config.yaml
n_layer: 9
n_head: 4
d_mlp: 1024
norm_eps: 1e-05
attn_scale: 0.125
bias: "all"
parallel_block: false
init_std_o: 0.00614
beta2: 0.95
weight_decay: 0.085
warmup_steps: 239
schedule: "wsd"
decay_fraction: 0.65
seq_len: 1024
steps: 4374
MLP neurons of a small language model. Each row is named by its layer, matrix (down: output weights) and neuron, and shows model dimensions 128-255. Each number is 500 + 40 x the weight over its row's rms, rounded and kept within 0 to 999. Numbers have three digits each.
A block is one neuron, or neurons of one layer that tend to fire together. After each block is what it responds to, as a language model described it from the Wikipedia text at the highest values.

L4.down135:529503512532522494559473436496487451465496436483472510492524480532466506565509544419527571500605530475434435517521537456550565481501530550517458538537480480476574555529488524484495495507454535518482449522481514654509473533497435536501488453425462526498484521410490518449566543552454535527523501523491480603554522483503414460546549550536486514539506488531486445477466508443489447510425
L4.down266:537463534559601529509481438510513439459553463522469551499544458532464536538562508474558485438558446553518501526496539523548528524528474540438422557514425438499545536529459531479475476436506561503447499496469459572464505534449514447487470481588437543498520539503457438526517517503523492564485542555516481522458548549477553503452547510556588467454482497506478505506472512496500524535483
L4.down305:466547539518559480567518458485553549459454469475430540561563533376442501512485548456541487497477484460498538512478410463480574434504452441454467471497450507496545532507519457460524545530525481461484460431436444500458488522534583464452498481531569478465588498502452548492444512451494502463485429545394571497421529510421518522477488437537574514516527424495441547497459519550512542507479
L4.down307:551529501520549560489502521476502449547527553488478472466520442481594448534517452506501493483516530499461501561571531520528486528489518510445544475547496526522475531554484504556581487486532578470582519461489543486451515561480439523496486482545513438485610491477614513515518531512525456431507522425505573555486452556489442474498568501516444453576455430495530482461479434463481442508526
L4.down331:470538493512486529586531535467526505464486442436523491521507464449501520529526527485513496506480457473542452485467479435548553530520403476481573543555493514447520538548449442470563531503491442498490538458474433462503455433534500466509508499554501471456510472550561450534449473434535491461479454467526608518493507551502508516529472547479560540425535536489509493470461550452486494450495
L4.down487:487529517559573462514452445514467490497529456507482508505494501486516498608522528512540547523472461558508427521426488504523468522495520485500464497440484490488571516517458422548533463471470472517514543512420515523549441521484506563467473505553525471541483517428461507508522569492469558471516460482466553534589531442437468505565504456508449454487493482510477575471444460549466489534564
L4.down783:369472530493517505482474487467550583548452350484521558443570485487490512506470545531563450500455519486550536472516463442537548536495487509495596457530485553503514502511501553426462469483520535455524509482527453447508454473521493461527525544503540462530518571446513492485494478473467451515554498457469571455502521529517499524452416549505587526559506472466425515554491536543482526502506
L4.down911:566493540478501537496474508500519451450494472575502468542467477479505455470509481517456466484542466488486569538447514490466489518451630530511552461454507518504470506481496581491463444501457543470470499470495539485499492481471456493493526415548539591518474487513453552472537429437523462522473484533495391486547524525544537431481542627461480470476478501477575520480478511537495401509511
Responds to: The equals signs that close wiki-style section headings, usually the last one, as in ==History==, ===Albums===, ====Matches====.

L5.down382:547487534536474515531546530509458470504490426510471439514433562563536465569497487520574530494450427474526513477467590594443501480509480549500520569394489509526465523479575525534545492545543495536541537506547576508465462462475493553478507528454474475532477523503516451550521482501556523508490516489581477569612520492511544488533532467513442509541468446456521476462558474492454475556500
L5.down723:525533561520552457542527454432514480422504420547558505503533488563508483493503460489525541532454533533467497450483456447512538517480509484410428551457502419460483486474537518515492498522568440531541581516476472512397494511558516485442454508522425421489507513513544487525485457487462492441466510492465456477515546424493535567528534448550510400543471498486526584562421509430519550452587
Responds to: The first closing = sign after a wiki-markup section title, as in ==History==, ===Lucky losers=== and ==Career statistics==.

L5.down400:482516490498533504502477502495532574469539507526533537510478442474449535561424531487465505470470499507446453476459509484478469506511503443512446483511510405505482468432399535482410476469442459596466470546451467493537516463425527486550479435518548455501488495496496469460410532538480545430486444512477558543510542530476440479513494489526509462453484520495524498525462509519572530507492
L5.down957:495587478470563462474524557507597526501577565492550488499476496498488471426460537474486515454413464486518482473478456497420522514557518448466446466416520501500480412471443505476536512514438449510511525520436554485500484474531505483511524445465557431506488505580519516504448548567478447409457466545419536466472537480491466462512467430511463452451459440453475489506479516610566557485537
Responds to: Pipe or semicolon separators in wiki tables of sports stats, election results or filmographies, mostly the closing pipe after the last cell, such as "| 10 | 2 |" and "28 |".

L4.down102:493501539473527501508536503505511450489540540511544496539491520542457465442417514511528439474577480514491437514533456446474518493451529583497474446494537489508586431505484577498430468451474523521556484513499559575445478528504457407508523461511558549531538493548513551540511599568507495528522505511431543460512509515506474479514436401456443466494539534561464567503487481488497468458574
L4.down171:474466482525493425507484507416516517547519546491459422549503510494429525441524465495536496505577444497474525535511474527469437444457540529501496488498529536436533537464513521523453532510587501466501481461420535451500595486428484506509559484495541508454531419505511539445416470490498510539491461552444509510483440446495476519539562443482449484523506524509447453492465510468431434471456
L4.down211:565557483559523360529487524488490482476480437489519470553513457446532516498518531533530495546465540552543479533416538589523457507505515446502467525484497557505466468453514470496524497555548501493468565435466415489527548441527526549550484508507502537482502514474482439470418471514547490482480508624471532494515522550555474492488532497475464549543544521520572483557549489418467527533513
L4.down381:467525461490537430442514531443533502456471494523451448519488531453521512514507550462522528502470562535510426502495460473558509514529554471475527564420469534429502510516476463515543468504538513517448521485531532518545462464541415468533486554507444536482498535574510468544412456513453523464542438534515506502478487443509522524464458598447503493472551526437490474494475456571534550492493
L4.down571:497512509524435482447484532433429476511463542557450461507484509561521537484503461465520455576467530491509569529545492504479509418471518482515488465540485509514551479494471527500497456602574465576450520506458452408495578443508528581495485427485488591482546557532463454510518537492537501459442552648521546510491529526483492545417509470530468505468479539538542523533465547495477471511561
L4.down702:507531467409528598514522502498452524512536511494460447455500497488481509440621470498489535464570495491445564526439551510510444499532493516469417415519469550456485491494508488475547555543517516417481523517411490404430502520505532530435513399460495521502536486503500514483541540486493497515528484514510481461473556474526499499455493477522534506443469527546541552452512541524525530542480
L4.down708:550520500554521537472470514472503507559500523433492431481504499509531524439478507481525494456475512444513531487478559472490456436537477548516504390578475544558435469534482509420486521408481468481572543474397521474444523494556592490552517555444443473469575499462547613534495553515478468509483442546492439518519451505466493557470485537450481521533547557603478508573454542485480506502603
L4.down852:476465533492498523465469534492490593522455459484515507531546519554484537499517463528552527502443522550500538517451445551435485530515509447516505483551459574536534478438467475544439491484534474461549532512445486449559501480479406479548463455497536495519534458519440453502447496567443523435492521582495549497530497514493502528499488443459497505508491620510523420541541484458478496488497
Responds to: Conjunctions or prepositions (mostly and, or, in) right after a long noun phrase ends mid-sentence, e.g. streams or ponds, conjunctivitis or, Maryland in.

L4.down212:513481488560513530470502531506545495505488544463498507548474487533520486483480614521538479519538480491476514441508466507437533516461521576488561483505543519553533451513462528512536494496435461512472520529499513487492481495410464523576469596482568419438525480520514535513562487500482497498487454459419499503526553573499523507523547543506499561457486541501521491503501450594480513492522
L4.down239:461462536486553553513502484587492509555525471527535538530491497544490533506416497517478454518564490513438428422472470468462572516505540518452539530554483466510479453524449529459445503504478510534493512525490477453421550506546480445533480502521500509451442564498515557466460567473459519486542453512438511484464511508538538525599475454519522501534400521567489535559486495519473445535432
L4.down245:514517451480479480478511447500504532484488536494521547448493551493489407475490490561529483550454549492550529461504492430510479538514536483456532498474444546485424487529518619460562474517521412432431486517543568516510516474493507516491457530502514446512569494483516567529493494508441490403485388570448484544462517478535473567376460450525520488536442513536493531503503557499484416512435
L4.down298:477478510444527464479481519606529507568493513527578543530471516524532456528509513482463423473543525516506457474550441444398561521516531509524559486494568504466473405444425544516493513455472460510472530565490529536593561477434462491481444536473532498513521470501518575521481490512519465504458498529426425449579535493507490486571475465439508555523510478485492479474514510566524517548508
L4.down388:527523551515500499479545531447506447505512524454546502547520511532485498478426519482552564545559488498435500453542466481470509530483531549476503547507546480543506462536480532456505473518494468539545479477436519493579533546488418419534460502475518478457521532443547566486505546548517494423454592495443516462489486480558432583486525491514506465428463520501539496466463475502555537540516
L4.down938:471560499477551471511536541555532510521513614503509488548511560522525489436497527472519504493510474446487459477552478476502499463570537543485499506455549475499476452470516555485501480486502441537512495520473552504548523461504483482485539417431598425527473530511532520485457529536496504421476534574406487516517558432507534510488449465494493410475499408464419474475561487541515514544550
L4.down946:445500524560507512503485509529491511486510603442519512551515533516473458429460583467498548531595502511451434465558457472417594484569544554517555478500578455516526455525463551491529550506476457519544444526508485501561539492514490478549517425436590401535508539463514574475501523465527493471432564537437505422503553451535510494511467484479501470509485422485494525483533502533523527493477
L4.down976:533475493466489484511572533490513439507496507500521474552506559490497519547409471540496488417516490473456444468494438517469479520530527468460463500395559493502472517524460460463577436531423478527557510507475481508467531511473453498502523428480462534521512587463635484515434504530522512469461572500467504439501452406517418533483501493525495456495563467461472502477515471550467526495477
Responds to: Pipe or semicolon separators right after a number in statistics tables and lists, e.g. "| 117 |", "11;", "| 20 |".

L6.down129:494550479449558529591478513486457510512465562506516494478545515532554516528468492519492479532497533480540508561444524475499421532475555590464482610455436567523545471481481455484556430513503510482476500470522544533500524547472497517461453454515462496527585397433505548469572489461500477546531488493461518580527552526526550451518464534549425472492461527516491496415484489453464510516485
L6.down321:440505574489580461451495541443493395448559480565567511473506508485497520562398610415581518507481502509549503564490542496480544459509507538487482511476506466487503503468495494493591465507503522491566517552422491506575516442487467461490494545519502506549554550449529433545514510453525557503522485494516501517477506416448552553574511466513455509531482499492509437503511460496438466488525
L6.down756:530470439548446530489488457501517472416485488475457447544484512480465490463547437568486366461468526522480478533509508492481492449560454484526477509444481540509505453480570482558497492470497537451503501575501506495522511565561558538488545484462559483483545508486492533499524515566426556528554441564434526505471574487528545489527553524430540516554546509461513509554435464548513511523530
L6.down777:495513502509482516409507519511494568568526480546488535451551449463491517411579483519528555498493487443499473560465488554521447497523487582482523493527523479530520453439429582492505550540509432596448475479494465529638537499505509540523451578531460495468547523514472472497508499454537478599501483496502524440502539537533520502489437492537458556515512586531486532534565525494447431508581
Responds to: Conjunctions, mostly "and" (also "or", "&"), right after a noun or proper name linking paired names or title phrases, e.g. "Ida and James", "Appearances and goals".

L5.down639:525566499524521531493457445567500425547554494452539573470476459462513511489459554493540525519497530481505536491471553524563509455540542498519571516606434540506467499487528509546414462467509498484515462552479450501565457413433519552527500519477559514522558502473492575431508496529491477515484463520540528522529529521470432545513542442483487478530491580481497445482553505433426454476465
L5.down699:511543497558481489491494481530503539432560575517490534501593495500517527446506473491493533516456501485527515562425582457522453497560454481475498451505513529421436519381557534475431519493507494488501494479494549460501445496409572564539478580494532475514523513495500528450494505468533466511498480506546539472477494505525481513515496507506491532551486532466452469464527500468454463468488
Responds to: The conjunctions "and" and "or" (rarely "but") joining two nouns or adjectives in a phrase, as in "Health and Safety" or "3rd or 4th century."

L6.down514:493527557484556511518496522542531447492499437507472460527477492529446510440461508445504530522487563611494516483523487576481536505488420455506510500514525463491534547542511548496458543497588499538511490469566547507515519520463446533461515534485503536481474548592516471490489490506461469500526461584450445569491537477439518517461502484566508500484497452541543554578457461481520574499474
L6.down569:427489491504465477460505510454475493455529507455478501478486519521480512594515564422512457557456483486522439484510400493448501493564453524472531568548477511471503489545464465461473507462527549470442456505506520474462455522551510553461472541502518448554459465417431472500553498455436409566436507505457528482507539586508519543505529471492433510518524517532541525463515504503495514542546
L6.down794:542518538437578497528478463510494511451461494500467465553505504401486503498438451454468451474465570530515504503592359492484524560475527488469425517487456471485483475504486557483444465534461455563479489473499486468488558482454484447484471452487482485563485481433537503474455511506487522479559468509455539473514554590453444515511520543465562450414468452579474558506464550518531516544491
L6.down854:426487521486504530509447502538572516450496535480492463487513488436473503519481521459421439508485491528570467450546428484521527504494498427500492507487499469420474533482440560425467533510470496519454478536477464525368516462504539441466440563465567481459471457587466530437403475531484473440572476503438478433429564498464452498508479524472558475482533508553470513529465472535538519506525
Responds to: The final = closing a wiki-markup section heading (==Sports=, ===Albums==, ==== Group B ===), right before the line break.

L6.down242:477452511467556517391495473514464517510505429532497490445486497472491417458493437559499493499473589514495500525528535454452479523533470533497505474565510448476515475522424524458477558427488498447481479481436481451410533507459458451475494536511551464452491552528488520467492466498394529543496462491510557535465496426494497494482468515518525541466529504481561599564484404454519534472515
L6.down269:479523516436531430556410489462550529509549513546498473515510532511523434533527498542488513482539524587573496434490436497476488598495480518457518472494551524442544524439517470526458445538469546494575514501463444488389458540568449489467469555519533487514485543510500502567450455509422407493465427569476458548495499506530437490457519456527546503514466534484492520552473443503571551516469
L6.down911:431507524503504509502468490465449462569503431483472558495540452488518500509474568503449479520472539516563476522420463487532523548532521473444548516545505403472456501482375483442513439494478552529471499522450482501279510455488548508532473571520494522453480508516489496495418450502481571470498455550474528517486489507505516516512418539528461514459544541514500484584505544529537533468513
L6.down968:481545507481479502500509517555533501507480527467426462439507435505471530528484491530521468531495537552528491524479381495505505562539551489472475596468503514483560597506465556579503444544489486467496487519492460453378559457513480473440525563498550468499505513550480466476464521503462520526443410554463589528495481456524452458466450458470510474554479485493546497540424461489479509492525
Responds to: Cell separators or decimal points right after numbers in Wikipedia tables, especially the final column before a line break, e.g. track times "3:38 |", vote shares "9.1", standings.